Part of a small language model's weights: 11 layers, a variant of Muon for these matrices.
MLP neurons of a small language model. Each row is named by its layer, matrix (up: input weights) and neuron, and shows model dimensions 0-169. Each number is 128 + 32 x the weight over its row's rms, rounded and kept within 0 to 255. Numbers have three digits each.
A block is one neuron, or neurons of one layer that tend to fire together. After each block is what it responds to, as a language model described it from the Wikipedia text at the highest values.

L4.up1996:111125094169128149188208117119111141136059118091137056119094118138088118147120083117139168055206061151144139104071146108150179117070156098141107186073073139065146090088145105153132103096141099097174136096129040104147157157124150146180165127107155129118158115070147109140148116078169155191106157135057209092145089120116084148171134113087130103096106101093114148125092124115128174186135095140123137172089164154170102185149160146171146065096080094138117182128201131129122111093178131131212164086132144204120090144
Description: Table and list starts. Tokens opening a new line or field in structured Wikipedia text, especially markdown table separator rows like |---|---|, plus header words (Music video, Career history) and first digits of list or table rows.

L3.up99:081161094130221058131128143043169125130102123115098119118116114062179089108139095106133129110093154134151105175074115166091177113203115134161162105146174189178125087136113123110131131140145118124082101099094114092119164127100152094175123132117120170132098110180127051141142127104158198152063151200152130110102149121148066136126060071047125117114072133153115125101121138093044134132170132140159127117088113172120100084127133149138091069059132119174123141114148124112153116114121131137107123093172165082140123145
L3.up503:158133151130136128187155097113125138127125095080097127079118109124153088096148136083156113080073192129122086082100135124145095138191081184109174194125118119159094129115080107107153111168092043078105054083140174172094117111161141158092131134073091097165085154096114160109170126108092122186148121127131160060183090109126116131101163122136086086156129108139157089072099112104136085147119110189159164100097124155128215170185155073125062149125148106110120123138114172110083098168173073111056149128151107124186139135
L3.up1895:123101183164113166044169074089151146156118096166164104076100132140106086163084148138119125168120089122157108130109157140168144085121140138131113093131087090122105181095140121093132127161201143147171086070155156122126123135120121113079118082090148134168149154052152106167116118119149132178108167147070139149147140142132083131119158140159089133134058088121104121071090142164122085150101110126096121124144096117108133147203118129131142080138130142166193135170132119109106157134140130132110088114097160172186081087
L3.up1921:099152157144241095165110121117151185126175186117133094136116091074105135143115154118120134147162164108135106112164126138147126087140155082126077136114185163131112134112140144121156149161171129112129115101099101120120173120110147098096125149057159139126093111048132134142126100132116130200101128142171167173121094085081103148124092082127140105088071125189152177105145088132090088167097125158142117195133144114089104118134108110129158119127107142188143106034130120135120114170103133114099091081092175132144142173
Description: Table header separators. Markdown table separator rows like |---|---| right after a header row in charts, election and medal tables; weaker on Gold column headers, "such as", list-introducing colons.

L4.up165:132147174132164170031071080113163151077077137093084127155103139068127103154129143089109128106146150135125106138085086102138146115150100096111141119124128154071113158105129115133170139074069172178157131128091137159150150186145098142134144110128087114096099123123162120180193189101111114071141067105147121097080132172159157129150127136137089088136131107089148182110086104078163139175165073082126103114138141086063148147119128110108114084100135139082187098125130121167122137108103111131122098067154110156115207129
Description: Month names and word fragments. Month names after "In" or "on" at sentence start before a year (In May 2017), plus mid-word pieces like in-ch, In-iti-ally, Hu-racan, W-hisky.

L3.up270:082131062160156113120164144111103113135134124176107095129133189170135108109118167082152161110116120119153159115079147172113125168107120140117125136085126135123109196082087103089134153141119106099113067127119146137104164172144128114142128113105171143161121121119094159086178071121158137152076116142169166173127111136114108150115131153171069126119152137128124181129135106200130135121143064179128150117090176125173101111111179069143111161170155093145176127141112146132110140140108146151108141140130147158131143191
L3.up1381:087199131126188078170126152150105119153125135138105132089141145119098154099126076144190146133108112114114084151108197132160113147172123176103147182113081123101109113157061114087134169132155114154164135205187101163092179158076202163130116116144083117117129154101125154129067172101143124093155170117153120093114133141155203129130162188134165137089157050143173136125089156065096117169124114110123150133109118135174027140125093068124103157065169138195092127178117063129158106153168114154140090176113121122117130170
L3.up1527:034149095153084102126106177081092089113084101098081108130106169137131134111154118148124172117145137134128062187129100137099129172124149171130184064141134134140143114129128081112132127119211104181120129128095113188087114124099103146131206116167134151154136152169131120154127159109185124090119131178163153079134126125202097144125134087089129134115167091102150145156120105130096044144100116177123120145087139115173120192116134147133114140136159044147153083136133083130160109131090106105117101117193154122099123174
L3.up1911:137172137167159156141147152161113136135126108106126143128155130157146153168093130134131125128114114165126115180115129174118151156140137200116099147110126115129105122152173095085142127125121123180092167136164129122128126098084134146193163084118137143140133052109146154135107115183182172165155176112159095156048165113152119190103148120133137121130126082136166086180111187149134126152095114205176096127131080111126071148148107132123171164096166154109111039134097113107157084091098089170091106172108112143143120139
Description: Statistic unit words. Words that follow or complete a numeric statistic, mostly census and age phrases such as "65 or older", "population of", "2020 census", "22 years".

L4.up1037:109121119116092091152079155053080133138101126130110173162134170124104150160139134133141159107128095113091104080074118159124061187170178156096105169097150136219118182119224075128101131182144079107084107176146142101105119104169124185150107096124223184120109188106112099145103122189128124117098101153152124131114107109155108112162109144088116115143092150090134125190102076133139161107149116121190113200050093146136182143142145068107127166144145116123170119108110122133082132096140116073113177165106117104100118156
Description: Narrative turning-point verbs. Verbs and particles in plot or event summaries marking arrival, escape, release or response that ends a situation, e.g. arrive, pulled back, rescued.

L3.up652:143196146081150085063112119184123174109110195082068064129057129176143130191124165101064129117154163151095085108112071138158096154145143121089164110135143106140086171106199138163109154146098127152195099094150158078103086113135087093116147114157086178111098129113086162113127099154108096159138128123157097103104111138178097130048113097133145123154145099149135101160118112131152095200111104133137153123169134115145120121094133130148164129161120061090116155105175151130173087176162133184134150063089128158094143133
L3.up666:114207098193122096132121119181088152093094101173083101163067103172142077121131133147100174075102117149098177099169156166059095135105105160102147126084170130122160151128174176131065157122126128157132119132128112124126163080167131084093133086149129093103129166124159130138114118102171138071153134088118152130127086147163106146156118139150182091083129093135119071110059148078118087114056142113112115148152145166229090133107093156151153165147169059183156169133092128133198152126129175150086114098090122191169070142
L3.up771:129155142133101121161112078125123136191111186172108101167141097132149166137119105154087166092061138140037157131160101173136122173157166105081160115110157162111118147080181150117080145097182136148151057095139131032078128131120153125137140117089109135132112119118099142150171089134115130162129134169168140157125138150125112176156183165184144127186147091086082132133043138118162144107158140154181088081155143146183142147156133163103114134117093076152099130135165187129210129122153069138156191115118148140144151168
L3.up1748:164148087136100186118123144205145129107148123126166157129126112160171109161131132113113163127168159133115055092167130135106134196102105127121086103092186125121134163097088119110142137157136120129146155114115110162167116166191132090139133049164135090066120062089103173217133162208089108127216093164166109150121104085167132104171179124139083153099110141114135108140069145064159152141132217118112138180132150115128087146089124161146100091180085128138113116113105141076109161099159140148132089099138102101084171129
Description: Preposition "on" after verbs. The word on (sometimes in) right after a verb, as in born on, died on, went on; also "on" inside names like Veronica, Macedonski.

L2.up34:133161194104106146128137119192143103107084170164168137205133124071178121144061129114097098098128111119147153077169129086123107129165146081102146092162131159154155168139131115095136091093121083126138154153142125137132140143141147119102158110210177121105139120104096120162166145124127167132172157182160124138102152101116122142125123076104146146117103130177141138228106073034193082160141199145178132164064099166120099143119113102101156117082163115116136181136157144126126161154166135069105178064082141102114072112
L2.up329:150110176132184198192078130154125177122170138136142101140148123089140048163131135175083152177161058086100150105145143116172156137176138118166139152086176157113172135175136073160140120086134114176145140172098191135097171128125157112110131156136135123099124127133131145132164107082168114036093133166126178087067081153125117114141124123098169132101110171183154173156084175148078131143095141117097105160129163134105164101089143118162130119136137149074130170086123116095146208138168134097168133141084117123191133159
L2.up1284:090155232101173124109094099149194134128152137208109133129129057115156056130170151150126174150078150089116177108188146192150173136179140128191132160108126128139141088124085107139153069129182103152092143099116109140117129094192104222098147161138180139159096156117163144097094105122152137154158191094160169135088112108149133169193089139106114136185117166207158120140091121158090135146104047152093119160072114084117141172107117084087095132177109090139117158109182142110178123229134145108166122092117161154149131117
L2.up1439:130114116164140132180118143194118114118202114153130157171127129137138045094142169143123111135105121102112112113154164152139083144124186130167125073156143172155156146108110136100129168062136158158146104118145070098134067182117137115137108177113135135179167116130119127110095079084079061148122085088184126062116129102111127093183154140126143149136139104107117147152083092104113184083122143162149106134065221165154050157113155192125110117124165098092111116134163142084134113179097092197143171124203132137139140174
Description: "Such" and period nouns. Fires on "such" in "such as"/"such a", on time-span nouns like season, year, moment, and on units in measurements and coordinates (cm, °, ″).

L2.up495:119173107111159141118116198107099241089119209126152075105100072108176106074174147149093087103138161215147134092187061117091067095146081105113175086112155134153118156122122171127151124025135094127116168039171121118136141099070122135155126158108145140141176140137118136116191115120095151117119142105107143085115092129161151115124107082127129095108117101129132125163137138141092160140074149122093105120115155111101107098092113131197115149150137097114117132177088062169112170133110142112162107136121113198078153115
L2.up1065:108145117130136115128118101105113126153163159194117142160136203146123125182158115141089115151103089106166067088075104130110082098128148125142095155123150155153105128180093130110097141139117090133123153113077143170166117138161127121156112105144059137160119083145192164125074124152197133094142076200120167152097122100114114115185152101163069051130143112151099117164159160127051141098149226205149132089109193136135133145156142152145150095115108094137134169158116194142047165115146116078040133179136139197137169153
L2.up1607:148110136114114105093101140163150148146093127134162168223120170139137123158100142061112091131155182130100131123121085158186095067101127151171127118088163097141116200139111138136084117136105122131100122149088140078175153154114083122130105121164156154157148175155097183158154090167154066110098125100195167149144189109180150179126162093122095071107142099116124129190098113161101172202090073146089091154052154133111155121115166112140067112146050083170149158112136154085130102165152095107078135128076160130065135110
L2.up1692:129120077169112141142121141106123122081083145119136102167132104144160063145160071193138080130123132143148159103150104121133087165190102140126172132127097114161102130175150106100073154115092111120107161095094142144181154106144192109154145115104097178082172168123157106156121090091136109043115116156214120138062138170119064101064133140126102081127197052172081138208160053116101156163130163154128134130133163098167132109076155099147159123159140070151078134169136161128133110133143118151120106132115128180172151143
Description: Time-frame prepositions, narrative onset. Sentence-opening During and time prepositions like on or during, plus narrative verbs after a subject (went into, began, recorded), in histories and biographies.

L3.up234:086144093127117101163112142091122102125104122170099089109129167140165100104160110115188150069060146107123167131152137150107104155117142130099121152080101149086150116099100077137135134159113141131094083154117133095128022139075123074177148124096151160149136163109174101141110184146118114088159140122159129063103158183159125075118122127141128101114112147107113193186114167136115137125094114166151105141125144171190141116133128082115113128175128071150091142153096051099090095081132121071067147102197130165091085136
L3.up582:076174091186086118102089125166087090108099092233132144146080075140129131131102148148178132109120170149112185122143158104136084177135135156149112095171130143089193079115154133108127119123117182091133144146086075127107110155093156125138141163121131171109120112065069152136181210097099130149165079152179161086127086111156184101143099129134177061069181166152136149138104116195102109138126110147088141097134115129142160167124111148145177140161147120120128057185093069103106132076077122126127132121115117144103070154
L3.up843:115121127109085089164091130129151138072105117147111105063138148104127131139096113165114078103058152134220197139149126122158106131146097137153140119170155143119105092122124134153106132111137124157147099125084117137132119119141122073083107122116118156150142131100113144127165070113161128144156067122180119197146123129170130140165148129133094045095107093127127165084126079161094141156138033174115097155167175144113148123203078166050143064167093118105126127135117146018154129135150120149094074098185118150080074106
L3.up1442:114178124127095124145131106117068135096086063144111111133087147097120162099203145128162114112116083150080228087081136117138120122106182124139125126131124127167120140091161077138086046080098180139082114116070142117170114123157170129176107144181177146189121179106187119112103149181162082157109095201082161034178116100087159119119119129175169140116110124057147164188106121160133128165104124102140130193080109103148158159090110057152130155173107162138122182178103104128148062129128140098083158143166126116118130154
Description: Predicate start after subject. The first token after a completed subject or clause: mostly reporting verbs after a named person (declared, claimed, stated), also connectives like but, which, though.

L2.up627:142130109141138129111167137109185144162125115158158140156152110123122106122109118179132146103130115150093073067116141083143127155110182149098160085135126101133182117178183128132146130111142147125157143068107175154103097139109124140110186084162165137180089070154130077140168086094113128103110135156117101146132140134125094161139168141122173133080087140102113117139093158131106140137155077110172162136128159156157172115115150131135145133130135159128154147079120129061153187115124134143150131080147178168115135087
L2.up823:151144121148156128156121122143119174133114190126173142168099081158118094167155044099102111058074151138170158143081111088152146183152116112118134097089202102087108142086130167092120146109103156124120134136103140137140210156109137186135086159076179157102148131160124103092083112131135125234122179172102106101201103118147118155133119108127139101116037109140157130136217127146153134092122091133136164139205108116093134097076153084148132125127152118096110136115084126166098122179144100174105160115129094175136107101
L2.up964:110113164097150126149175141158172143171123069107175195109094157080154115147188044126122097115114133094097169102104157104124143185148062119126168111174077108160129116137095117115109178174176116109105130103175118180087136181144083137118129139102120110123122133109107077092156134220194105136124108110124077150104139128154084159129108085095149076102123182127129110095148147118074090184095143131091148108113141181130122157121123120105116087160113133167113186146154110090163103132138115094116119150154132149146079150
L2.up1110:098146168101197065112158123145147157101111118147144101168128125156138159109141076126060120092106135126163118129116130133158128117118075130113179103133166168142127127101094130099127065199092063076145138078118131174167118092175150163134087148117132148131130206147120110164119110162103165141099151132115123120062203119167121205074109149079175061155103175141173134116139107166098134170169106204105120116098112141137075177135126069141126089104160128132145159133150151147142107132132158111135145121134170171145108156
Description: Table separator and infobox rows. Markdown table separator tokens (|---|---|) right after a header row, plus structural words like chronology in singles infoboxes and is after a lead name.

L4.up482:139144140118144161124120110133156201157097118130157088131156110088136127118172109113122110160124081095159100144148172124079107169098083086188084155170086121110117046154136139098192134101144089162149118128113184088140139153082150065137116179117094083112164160155186151129142128121125153146083134163141153068104113145170125111092113169132140124130129097106085137144102099083068148118164194116152123095087120149093132154206121132109099114125202239164095162087132132117141089088172121053085109132106145062145102241
Description: Digits in long numbers. Digits deep inside long decimal numbers, especially map coordinates (88.51916, 40°50′42.36″), plus line breaks ending infobox fields or table header rows.